config.yaml
parallel_block: false
init_std_down: 0.00452
optimizer: "muon_variant"
lr_mult_down: 1.5
grad_clip: 2.0
schedule: "wsd"
doc_mask: true
MLP neurons of a small language model. Each row is named by its layer, matrix (down: output weights) and neuron, and shows model dimensions 128-255. Each number is 128 + 32 x the weight over its row's rms, rounded and kept within 0 to 255. A neuron's up and down rows have the sign that makes its largest values positive.
A block is one neuron, or neurons of one layer that tend to fire together. After each block is what it responds to, as a language model described it from the Wikipedia text at the highest values.

L6.down734 [133 100 140  69 199 167  64 117 143 147 138 137 184 185 146 118 143 142 178 105 166 101  74 171 162 150 103 124 147 139 127 158 136 195  59  95 109 111 121 108 119 174  97 137 119  73 196 136 154 109 135 157  85 180  85 161  39  49 149 121 160  37  93 106 113 107  88 136 103 136 135 184  63 107  90 104 145 101 146 128 179  46 115  83 114  97 110 184  29 106 138 127 124 137 141 126 143 144 156 132 148 142  80 168 100 121  76 111 125 176 115 134 169 141 121  56 109 121 133  89 113 158 145 120 168 156 131 144]
Description: Head noun after modifier. Fires on the head noun (or its first piece) closing a noun phrase after a possessive or descriptive modifier, e.g. his son, presidential candidate, Scottish footballer.

L3.down85 [127 152  99  90 157 105 164 179 114  91 133  36  92 115 132 145  78 117 141  36 118  86 129 157 161 173 135  91 194 126 114 132 106 119  86 156 123  67 119 165 195 115 137 104 119 109 123 167 114 187 171 131 158 129 127 137 212 135 141 122 147 134 126 135 120 133 123 142 148 172 140 182 126 121  51 113 130 117 126  45  92 161 133 112 188 132 150 209 153 106 105 146 194 176 122  98 101 116 127  61 129  95 113 186 125  85  80 105 125 167 138 143 155 146  68 115  89 151 132 141 107  81 145 163 129 155 124 160]
L3.down154 [106  68 149 148 205 112 181  88 112 135 153 124 181 113  89 119 121 117 166 108 169  99 171 142 151 128 103 143 160 119 136 146  62 132  95 138 159 169 125 156  66 169 185 130  82 110  89  86 103 118 145 124 139 110 100 188  31 141 133 122  97 111 122 207 142 117 131 152 216 162 143 199 142 126 150 147 138 159 161 180 167 106 147 125 154  95 128 118 114  63  90  83 115 141 167 100  81 121  58 126 102  88 137 139  84  99 128 136 187 118 136 152 145 153 203 164  90 120 157 127 107 137 126 139 129  95  86 135]
L3.down434 [ 94 106 148  62  98 136 146 137 137 147 107 115 169  46 126 135  82 116 124 190  84 125  95 117  76  91  90  89 199 137  87 152 138 101 170 107 121  95 113 171 111 114 125 124 128 181 151  84 107 128 106 215 141 138  98 102 103 105  97 148 147 147 122 125 216 178 189 128  70 125 138 133  94 157 112 120 148  81 138 124 112  88  68 149 147 123  48  59 167 120 109 131 142 165 169 145 127  28 117 141 137 110  93 173 156 147  83  93 138 137 112 160 168  94 137 143 145 112  51 136 164 125 140 119 147 124 125 162]
L3.down594 [149  74 136  85  86 185 151 146 140 107 146 132 155  96 121 118 101  99 124 139 161 130 152 137 165 147 112 149 125 150 126 106 139 163  90 163  93 144 126 140  39 166 103  97 117 155 131 117 118 124 135 156 105 138 177 110 165 129  70 130 180 113 122 126 116 153 112 158 182  91 126  95 162 104 190 114  89 145 121 104 171  93 138  38 152 148  87 127 108 153 157  99  85 135 143 165 168 130 146 142 155 160 103 150 106  97 110  88 104  95 171  88  67 130 123 115  86  98  85 166 131 144 105  57 209 146 183 121]
L3.down744 [194 100  90 197 105 134 149 111 103  75 133  53 125 141 112 131 156  82  96  77  88 128 132 144 120 114 170 116 103 143 173  69 140  54 174 146 159 107  60 104 139 101 114  91 144 213 130 170 205 155 120 125 153 106 119 104 153 147 160 135  70 167 134 172 125 144  84  83 126 104 126 167 162 159 104 172 131 107 170 106 108 136  42  99 150 107 194 139 122 138 144 113  92 200 126  91  98  51 156 129 170  86  90 152 160 124 132  74 104 100 138 161 126 182 175 143 123 106 103 118 130 158  96  84 131 132 168 133]
L3.down752 [ 86 153 124 137  96 137 142 155 127 146 133 120 120 103 161 138 108  92 157 161 109  81 118 175 100 165 116 118 150 191 124 107  77 101  77 114 123 154 181 159  49 163 142 152 103 133  89 130 174  79 113 139  68  83 138 107 117 190 152  62 104 139 100 140  88 113 127 139 146 123 156 131 104 133 139 131 170 149 101 167 201 126 115 107 125  79  94  92 114 166  89 117 155 101 147 149 122 156 131  83 101 122 146  75 133 170 146 105  92 121 127  84 170 123 110 127 165 102 134 169  84 165  52 134 101 115  90 182]
L3.down855 [112  97 119 135 137 107 137 127 131 118  53  93 193 155 102 161 110 115 118 144  95 105 109 111 110  73 156 149  90 148 189 122  98 138 136  88 104 185 160 121 101 175 121 182 188 122 149 188 122 147 159 117 169  88 184 150 115 108 116 105 118 167  79 105  89  94 137 107 166 118 146 158  94 140 161 122 137  99 148 154 140 196 140 117 155 182 117 115 143 142  63 117 117 153 152 122 106 129 147 126 139 177 100 124 128  99  86 109 131 174  96 171 100 102 174  82 128  78  85 117 186 156 144 154 159 164 116 145]
L3.down916 [141 201 105 110 152 105 112 127 116 107 155 137 121 114 171  80 102 153 187 147 116 167 156 181  96 122 108 142 117 104  95 183 134 152  60  99 163 110 169 166 139 126 184 130 104 150 145 111 135 136 116 149 130  92 152 153  54  95 180  84 145 147 131 144 108 119  87 157 144 128 150  73 163  72 128 110 169 119 135 150 155  82  99 104 127 156 131 101  98 134 144 172 163 137 165 114  94 101 103 116 148  79 161 100  85 148 100 142  34 184 143  93  95 186 144 119  83 149 131 167 114 120 121 129 119 131 129 106]
Description: Polysemous common words. Common nouns and adjectives, often after "the" or "a", whose sense or word ending is still open, such as general, capital, success(ion), present, traditional, King(ston).

L6.down929 [142 109 167  97 101 164 153 155 103 157  98 168  91 103 102  82  95  98 121 173 129 115 102 135 115 137 157 111  91 126 185  90 156 146 182  97 152 105  82 128  85 196 108 150 143 129 137  99 131 146 172 152 178 131  94  81 132 186  91 139  79  99 136  97 142 149 126 130 120 186 135 143 135  95 139  91 157 155 163  72  79 124 168  77 118 110 153 103 161 116 133 183  67 157 131 117  88 124 176 144 178  89 143 145 100 122 154  85  86 123 100 130 185  83 131 132  93 153 122 151 139 128 126 165 126 164 178 147]
Description: Incomplete word-start fragments. Word-initial or mid-word pieces that leave the word unfinished and predictable, such as pol in polyhedra, tre in treasure, re in reverends.

L3.down36 [ 99 143 137 115 154 110 172 155 134 117 143 134 177 168 134 151 183  92 120  34 127 108 118  66 166 108  88 201 110  91 169 105  61 163 156 123 156 151 137 100  89 143  78 153 173 219 187 134  75  41 160  83 125 112 134  43 139 112 106 120 147 122 108 197 132 112 179 163 120 112  92 193  92 111 115 110 134 113 121 127 119 169 146 121 132 152 141 125 127 108 150 156 121 155 137 131 114 140 101 127 104 134  83 159 149 115 109 163 120 127 153 160 146  87 135 118 152  73 106  86 135 151  85  75 137 148 113 121]
L3.down145 [ 88 107 199  69 180 155  90 103 119 161 102  91  26  85 127 183 128 178 147  86 165 163 168  93 113 173 154 128  65 116  78 130 146 118  67  95  96  73 155 111 166 167 145  93 144 141 135 146 145  79 125 138 107 121 161 100 118 156 140 187 131 161 167 150 132 155  69 164 145 110 105 167  99 119 164  84 147 132 150 132 106 133 163 159 154  82  94 157 127 117 197 124 179 104 139 125 126  95 122 119  93 134 134 110 141 121 135 116 129 107 111 119 118  83  97  99 187 140 110 178  81 100 114  65 184  86 197 120]
L3.down184 [127 171  82 147 155 113 166 108 107 132  94 130 206 131  90 142  81 155  94  88  89 145 115 130 131 171 128 103 163 148  89 109  53  86 139 152 176  87  94 134  88 141 167 142 138 148 106 151 151 182 106 122 101 114 124 122 149  88  91  89  87 169 151 109 112 132 100 151  54 149  99  95 103 121 160 166 165 147 214 181  73 122 112 124 137 147 162 119 110  91 102  74 136 181 176 112 140 159 136 136 191 130 112  97 119 105 117  95 199 171 174 161 135 233 111 156 102 151 161  16  87  84 164 119 132 143 122 133]
L3.down298 [154 122 125 109 139 203 106 136  78 135  82 140 118 130 145 161 131  96 113 157 153 187 139  64 110 122 162  94 105 159 222 142  97 114 101 114 137  66 160 109 159 161 136 118  99 136 176 127 157 153 111 110 168 139 117 159 112 172 168 123 115 172 149 161 171 129 199 177 122 151 130 109 115 125 172  86 117 131 152 132  98 126  94 138  85 185  91  70 144  98 100  94  97 131 192  96 105 153 163 154 140 131 140 123 149  92 110 132 105  91  93 123 178 106 129 171 113  96  71 157 127 141 125 153 125 188 189 145]
L3.down316 [155 166 208 124 123 122  90 118 123 154 109 149 138  89 128 161 147 122 110 150 178 120 112 120 106 103  99 128 141 120 142 170 126 148 117 166 165 151 147 116 133 127 155 179 145 123 176  95 175  56 151 134  89 130 107  83 101 130 164 131  98 161 122 149 130 198 178 125  93 116 132 121 171 152  91 129 119 202  95 149 111 128 158 206 161 133  99 149 115 123  81 161  67 134 101 130  71 115 138  51 159 115 122 125 126 125 146 107 161 168  89 123 109 159 148 106  78 127 121  59 168 159 158 168  86  86 105 152]
L3.down327 [171 123 151 113 123 143 147 142 148  57 126 147 135 176  83 144 120 176 132 177 156 164 105 146 124 149 159 131 111 110 152 132 108 130 172 149 192 126 106 103 140 131 174 159 134 145  88 102 131 196 121 120  94 189 102 153 122 119  90 168 128 131 146 130 155 136  89 147 161 133 126 111 151 156 186 102 173 129 157 141 174 146 134 141 101 110 163 105 108 113 134 149 160  98 183 119 162 101 100 154 102 160 131  60  72  85  59 225 153 161 122  96  89 101 116  86 121 167 141 162 179 141 166  75 146 103 149 125]
L3.down393 [124 152 106  99 129 110 142 116 116  78 126  92 183 152 112 158 134 146 145  72 132 134  84 126 107 140 164  85 127 127 123 104 125 108 174  58 147 123  89 115 100 103  92 138  96 119 134 113  78  96 181 166 140  99 120 135 100 150  82  74 107 140 115 153  81 173 122  76 121 126 127 128 215 170 148 120  55  86 214 138 187 123  93  68  97 119 148 113 131 156 102 137 129 178 125  99 153 115 127 174 158  97 106 151  90 122  72 139 158 104 123 202 156 103 175 124 128  81  53  88  87 122 139 164 123 156  79 137]
L3.down762 [ 80 132  75 144 181 144 136 148 143 115 188 160 138 127 100 183 111  89  89 138  97  85 102 109  99 127  90 133 134  97 148 184 219 139 181 121 173 180 129  88  38 125  88 111 102 190  93 141 112 177 115 140 192 130 120  93 111  40  86 141 163 127 157 138 165 106 165 112 159 117 172 118 141  99 148 159 136  95 140 160  99 121 122 102 140 104 193 142 204 131  89 111 171 189 139 128 138  72 109 128  87 167 104 164 114 129 168  98 126 109 161 155 116 124 143 156  81 118 122 100 154  91  96 124 141 107  85  89]
Description: Awards, medals and honours. Words for prizes and recognition, especially in medal tables and awards sections, such as medal, Gold, Bronze, Awards and hon(ours); also their word pieces in unrelated words like Goldberg and honeymoon.

L3.down9 [111 120 192  99 166 111 201  81 129 153 141 122 127 111 148  99 131  43 151 140 177  74 138 167  87 128 144 141 105 173 164 170 125 137 103 141 128 136 126  97 134 112 123  94 139 147 116 133 136  97 154 199 122 127  74  60 125 205  89 156 166 100 178 153 120 162 113 143 180 120 116 100 109 166 183 149 140 141 136 119 113 160 195 132 112 143  72 138 142 116 103 137 120 117 137 146 167 166 151  87 117 160  67 138 114 160 143 123 131 131 130 134 196 153 129 138 115 126  74 116 144 163 130 112 103 177  80 176]
L3.down215 [136 110 139  61  63 120  55  56 131 141 141  86 118 150 168 132 137  97 142 125  93 152 100 133 134 153 145 140 133 140 147 146 159 107 126 154 123  97  76 147  64  70 172 108 100 109 142 112 110 107 117 188 188 130 160 163 144 117 108 167 134 108  81 163 117 112  87 139 149 166 128 107 137 143 156  98 122 161 139 106 116 126 160 168 146 101  88  96 102  88 103 213 154 140 147 104 179 131 151 109 116 142 124 138  68 153  88 114 134 186  88 123 116 115 137  71 172 161 113 140 178 148 117 109  98 205 174 163]
L3.down264 [ 62 129 152 138 142 130 121 171 158 117 150  91  57  35 115  94 105  89 139  96 176 133  98  82 125 149 129 113 115 155 121 161  50 118 129 151 197  93 138 134 135 168  76 182 155 166 166 100  99  99 124  80 144 115 141 101 129 137  79  32 127 166 131  67 161 102  31 140 100 160 124 151 177 128 164 141 126 110  40 142 129 119 155  60 147 180 152 166  93 161 150 143 108 129 107 111 144 144 140 141 115 127 102  79 109 124 151 143 129 119 149 152 141 100 135  99 124 132 131 136  78  82 144 168 116 132 138 162]
L3.down324 [114 141 134 162 103 141 117 113 100 178 146 153  77 140 115 106 116 141 155  95 108 106  81 153 128 147 123 151  95 129 131  96 133 183 100 140 176 167 195 151 121 113  69  89 108  78 108  91 157 123 110 164 142 104 166  69  95 172  58  81 128  66  86 139 109 153 121  81  85 124 153 181  67 122 158 152 111 183 171 109  97 156 147 195  94  81 136  89  68 136  76 144 128 139 125  96 111 132 114 205 163 113 121 108  97 193 155 120  98  97 189 154 183 160 118 131  86 130  99 144 108 185 107 170 124 121 158 130]
L3.down489 [136  81 166 136 196 143 123 139 120  96 132 178 117  82 146 115 125 102 120 158 125 125 156 139 125  68 105 134  95 200 133 128 154 132 128 191 157 192  74 105 119 124 100 115 110 179 152  75 119  93  99 136 132 172 129 123 200 153  93  89 136  97 142  91 159 104 152 146  88 146 156 104 136 163 145  76 158 140 152  86 166 174 126 149 117 139 129 109  93 145 171 154  53 164  74 144  97 135  97 174 141  55 147  87 153 157 134 158 183 160 173 146 211 105 130  77 123 188 142 152 107 113 169 178  99 132  91 140]
L3.down506 [141 105 143 130 113 160 173 120 149  98  90 149 106 143 187  71  77 133  76  66 134  73 121 139 159 187 131 116 121 128 158 193 129 145  99 129 102 145 140 129 138 161 113 157 128 108 138 169 115  33  75 172 177 115 125 159 137 154 112  37 141 125  90 116  87 126 130 113 206 178 179  95 131  91 139 182  90 171  84 178 127 135 131 114 114 183  85 142 136 139 135 120 144 149 164 109 120 110  86 109  93  45 116 137  79 153 127 152  76 190 111  95 159 130 128 133 157 117 137 121 117 176  85 148 104 110 135 148]
L3.down772 [151 128  20 137 144 124 110 130 187 105 181 102 122 116 107  77  63  84 174  75  79 133 121 138 109  94 204 121 105  87 171 172  91 114 104 128 108 167  75 132 178 117 147 118 119 167 145 149  84 188 139 114 136 139 131 131 143 146 152 166 139 127 106 113  85 117 120 118 113  73 175 141 132 198 127 101 145  81 142 136 165 120 150 157 135 107 181 135 158 141 121 165 163 101 153 113 149  85 112  90 175  94 108 149 122 159 115 146  90 142 127 149 107 176 156 156 119 148 122 120 159 142  74  94 119  96 185 164]
L3.down868 [ 92 151 134 182 175 124 126 112 144 131 138  67  86  92 119 115 127  99 176 139 103 180 109 106 113 119 174 102 191  95 168 132 164 164 140 143 157  85 123 174 156 159  83 176 187 130 151 134 171 117 103 111 159  91 181 120 120 121 113  93 203 112 114 147 130 167  55 109  96 144  98  49  97 156 135  85 109  77  70 124 132 130  90 101 146 165 121 107  96 165 126 117 164 109 110  79 102 179  92 160 184  67 103 144 143 103 107 162 119 153  87 132 106  82 159  96 131 155 137 120 120 106 134 132 133 102 155 133]
Description: Word-initial prefix pieces. Opening pieces of words split into several tokens, mostly "co" (co-ordinated, cooperation, coating), also inter, sub, rec, per, and table-header words.

L6.down493 [ 46 204 136 130 140 161 103 131 126 144 138 120 130  65 116 160 146 183  98  63 131 128 126 104 109 171 101 127  71  88 153 116 110 162 139 172 186 125 120 129 153 117  96 167 134 155 150 106  90 167 151 124 172  98 138 141 144  95 116 115  97  74  44 106 168 118 115 156 174 147 102 126 124  69  80 118 116 138 167 170 145 133 106  79 114 131 117 123 127 127 141 183 115 126 133 112 206 105  53 171 105 139 115  81 136 164 153 110 140  91 131 145 156 125 102 180 118  48  86  82 153 135 119 140  78 144 148 133]
Description: Wiki section and table headers. Header words in biography-style Wikipedia markup: section titles like Awards, Accolades, Personal life, and table column labels like Notes, Result, Total; weaker on verbs like educated, received.

L11.down39 [161  78 132 144 116 120  88 120 101 117 146 127 110 123 100 139 106 136  83 116  81 159 124   3 117 125 111 124 123 116 105 157 112 138 129 101 121  95 114 121 166  93 130 151 155 177 193 134 151 152 164 103 116 139 157 115 146 149 125  90 169 119 122 165  79 119 151 101 171 107 113 188 141  94 147 108 164 130 117 146 127 103 112 110 111 166 126  92 140 123 138 132 126 149 118 154 142 110 133 142  94  97  78 155 124 186  99 124 212 120 146 103 195 108 159 182 138 139 202 155  90 112 102 135  92 169 123 123]
L11.down100 [ 99 134 137 115  78 112 146 136  69 145 129 124 121  88  70 112 166  73 168 132 148 126 161 105 151 183  81 135 109  86 133  92  95 129 187 132 113  76 121 150 153 171 136 149  68  96 137 109 192 122 123 161 110 174 154  93 132 117  76 159 157 115 127 184 134 113 182 140 159 113 171 197 168 113 172 135 118 112  90 163  74 180 148 179 103 128 142  97 146 134 113 109 136  85 114 106 135  77 117 104 165 172 105 122 166  81 111 116  85  76 115 178 192 133  76 181  98 115 114 121  99 126 138 129 146 161 163 147]
L11.down256 [137 106 130 180 104  69 199 128 146 113 123 110 147 115  98 143 123 153 196 108  72 159  87 124 148  94 103 124 135  88 174 150 196 129 193 137 161 138 115 154 121 116 130 192 134 169 157 130 145 119 142 110 117 162 143 148  59 145 111  95 119 131 112 140 125  77 136  94 131 106 129 131 110 168  73  95  93 127 107 181  83 139 183 135 142  69 160 142 165 197  89 116 119 134 140 122  92 101 126 150 103 146 200 122 157 183 131 174 152 189 145 116 136 142 147 185 121 148  92 114 143 160 101 157  83  76 195 124]
L11.down443 [134 158 114 102 136 129  73 144 128 112 162 154 111 133 137 152 113 115 162 156 137  86 178  77 169  95 163 112 129 113 101 107 128 164 136 112 136 159 107 142 107 138 120 152 132 140 160 179 117 104 138  92  92 157  86 119 106 112 131  91 176  51  99 119 157 158 119 147 135 153 146 153 141  74 162  85 110 132 148  74 104  57  44 140 111 139 161 139 155 140 162 136 135 125  95 105 140  36 142 128 103 117 125 173 145 189  79 148 137 120 184 138 131 120 146 140 110 128 178 160 149  79  89 120 150 119 169  97]
L11.down463 [156 123  98 179 110 162  50 207 147  80 149 136 153  86 161 124 123 156 135  94 143 188 183 109 117 102 111  62 167 120 113 140 116  71  85 129 163 121 104 170 110 108 133 119  82  53 107 147  73 146 137  98 116 137 119  66  93  96 122 130 124 104 109 150 138 120 133 111  98 138  75 125 137  50 132 129 102 104 191 181 153 107 127 154 107 101 116 133 147 114 151 110 124 174 106 187 103 105 135 134 109 110 110 105 112 150  49 120 145  90 142 114 149 168 146  96 171 112 195 104 146 129 149 178 104 148  75 140]
L11.down634 [113  79 132 132 125 108 153 105 109 151 103 130 120 132 112 113 136 182  96 127 167 145  63 115 114 120 116  53 181 129 136 158 125  90 145 122 186 131 122 156 114 138 113 134 119 168  43 132 101 145 160 136  87 159 116 107 169 126  95 135 116 153  91 174 103 165 152 127 177 133 108 170  98 202 157 174 131 163 151 111  94  83  78 165 137  89  90 169  67  84  83 127  89  56 125 158 138 154 106  92 111 115 132 156 168 152 107 115 142 149 156 205 149 137  98  98 131  84 139 186  99 197 173  93 112 130  90 128]
L11.down946 [156 178 139 159 176 137 155  71 144  84 102 150 107 106  70 142 138 175 142 102 110  53 114 123 147 137 127 132 183 105 124 147 140 168  69 101 160 123 132 139 104 124 127 140  98 149  64 112 150 185 112 153 139 201 170 106  66  81 132 169  87 191 134 105  90  79 130 173 171 187 192 159 129 108  67 131 157  86 126 137 180 116 109  70 180 109 204 131 109 108 100 138 138 124  76 121  83 188 126 182 116 100 106 146  90  90 107 157 160  77 129  93 128 115 127 132 148 154 142 108 136  72 121 130 113 146 188 128]
L11.down954 [156 146  87 159 178 131  80 131 167 108 165 135 153 166 128 123 130 157  97 142 126 111 153 134 125 157  90  99 183 157  93 147  94  98 111 120 146 107 129 126 102 154  83 137 134  93 135 158  98 115 146 182 100 180 108 128 111 126 165 130 170 118 103  85 163 122 115 112  96  56  84 115  83 127 122 107  96 142 152 140  94  97 148 217 114  94 161 180 105 133 172 113 124 185 140 120  49 131  98  78 112  59  64 108 132 135 107 155 141 124 149 131  97 114 129 117  95 118  64 162 133  93 203 173 130 101 137 172]
Description: Word-initial consonant clusters. Opening piece of a split word, often a consonant cluster like Kn, cl, bl, gl, as in Kn-own, bl-ending, gl-ass, cl-imate; also mid-number digits.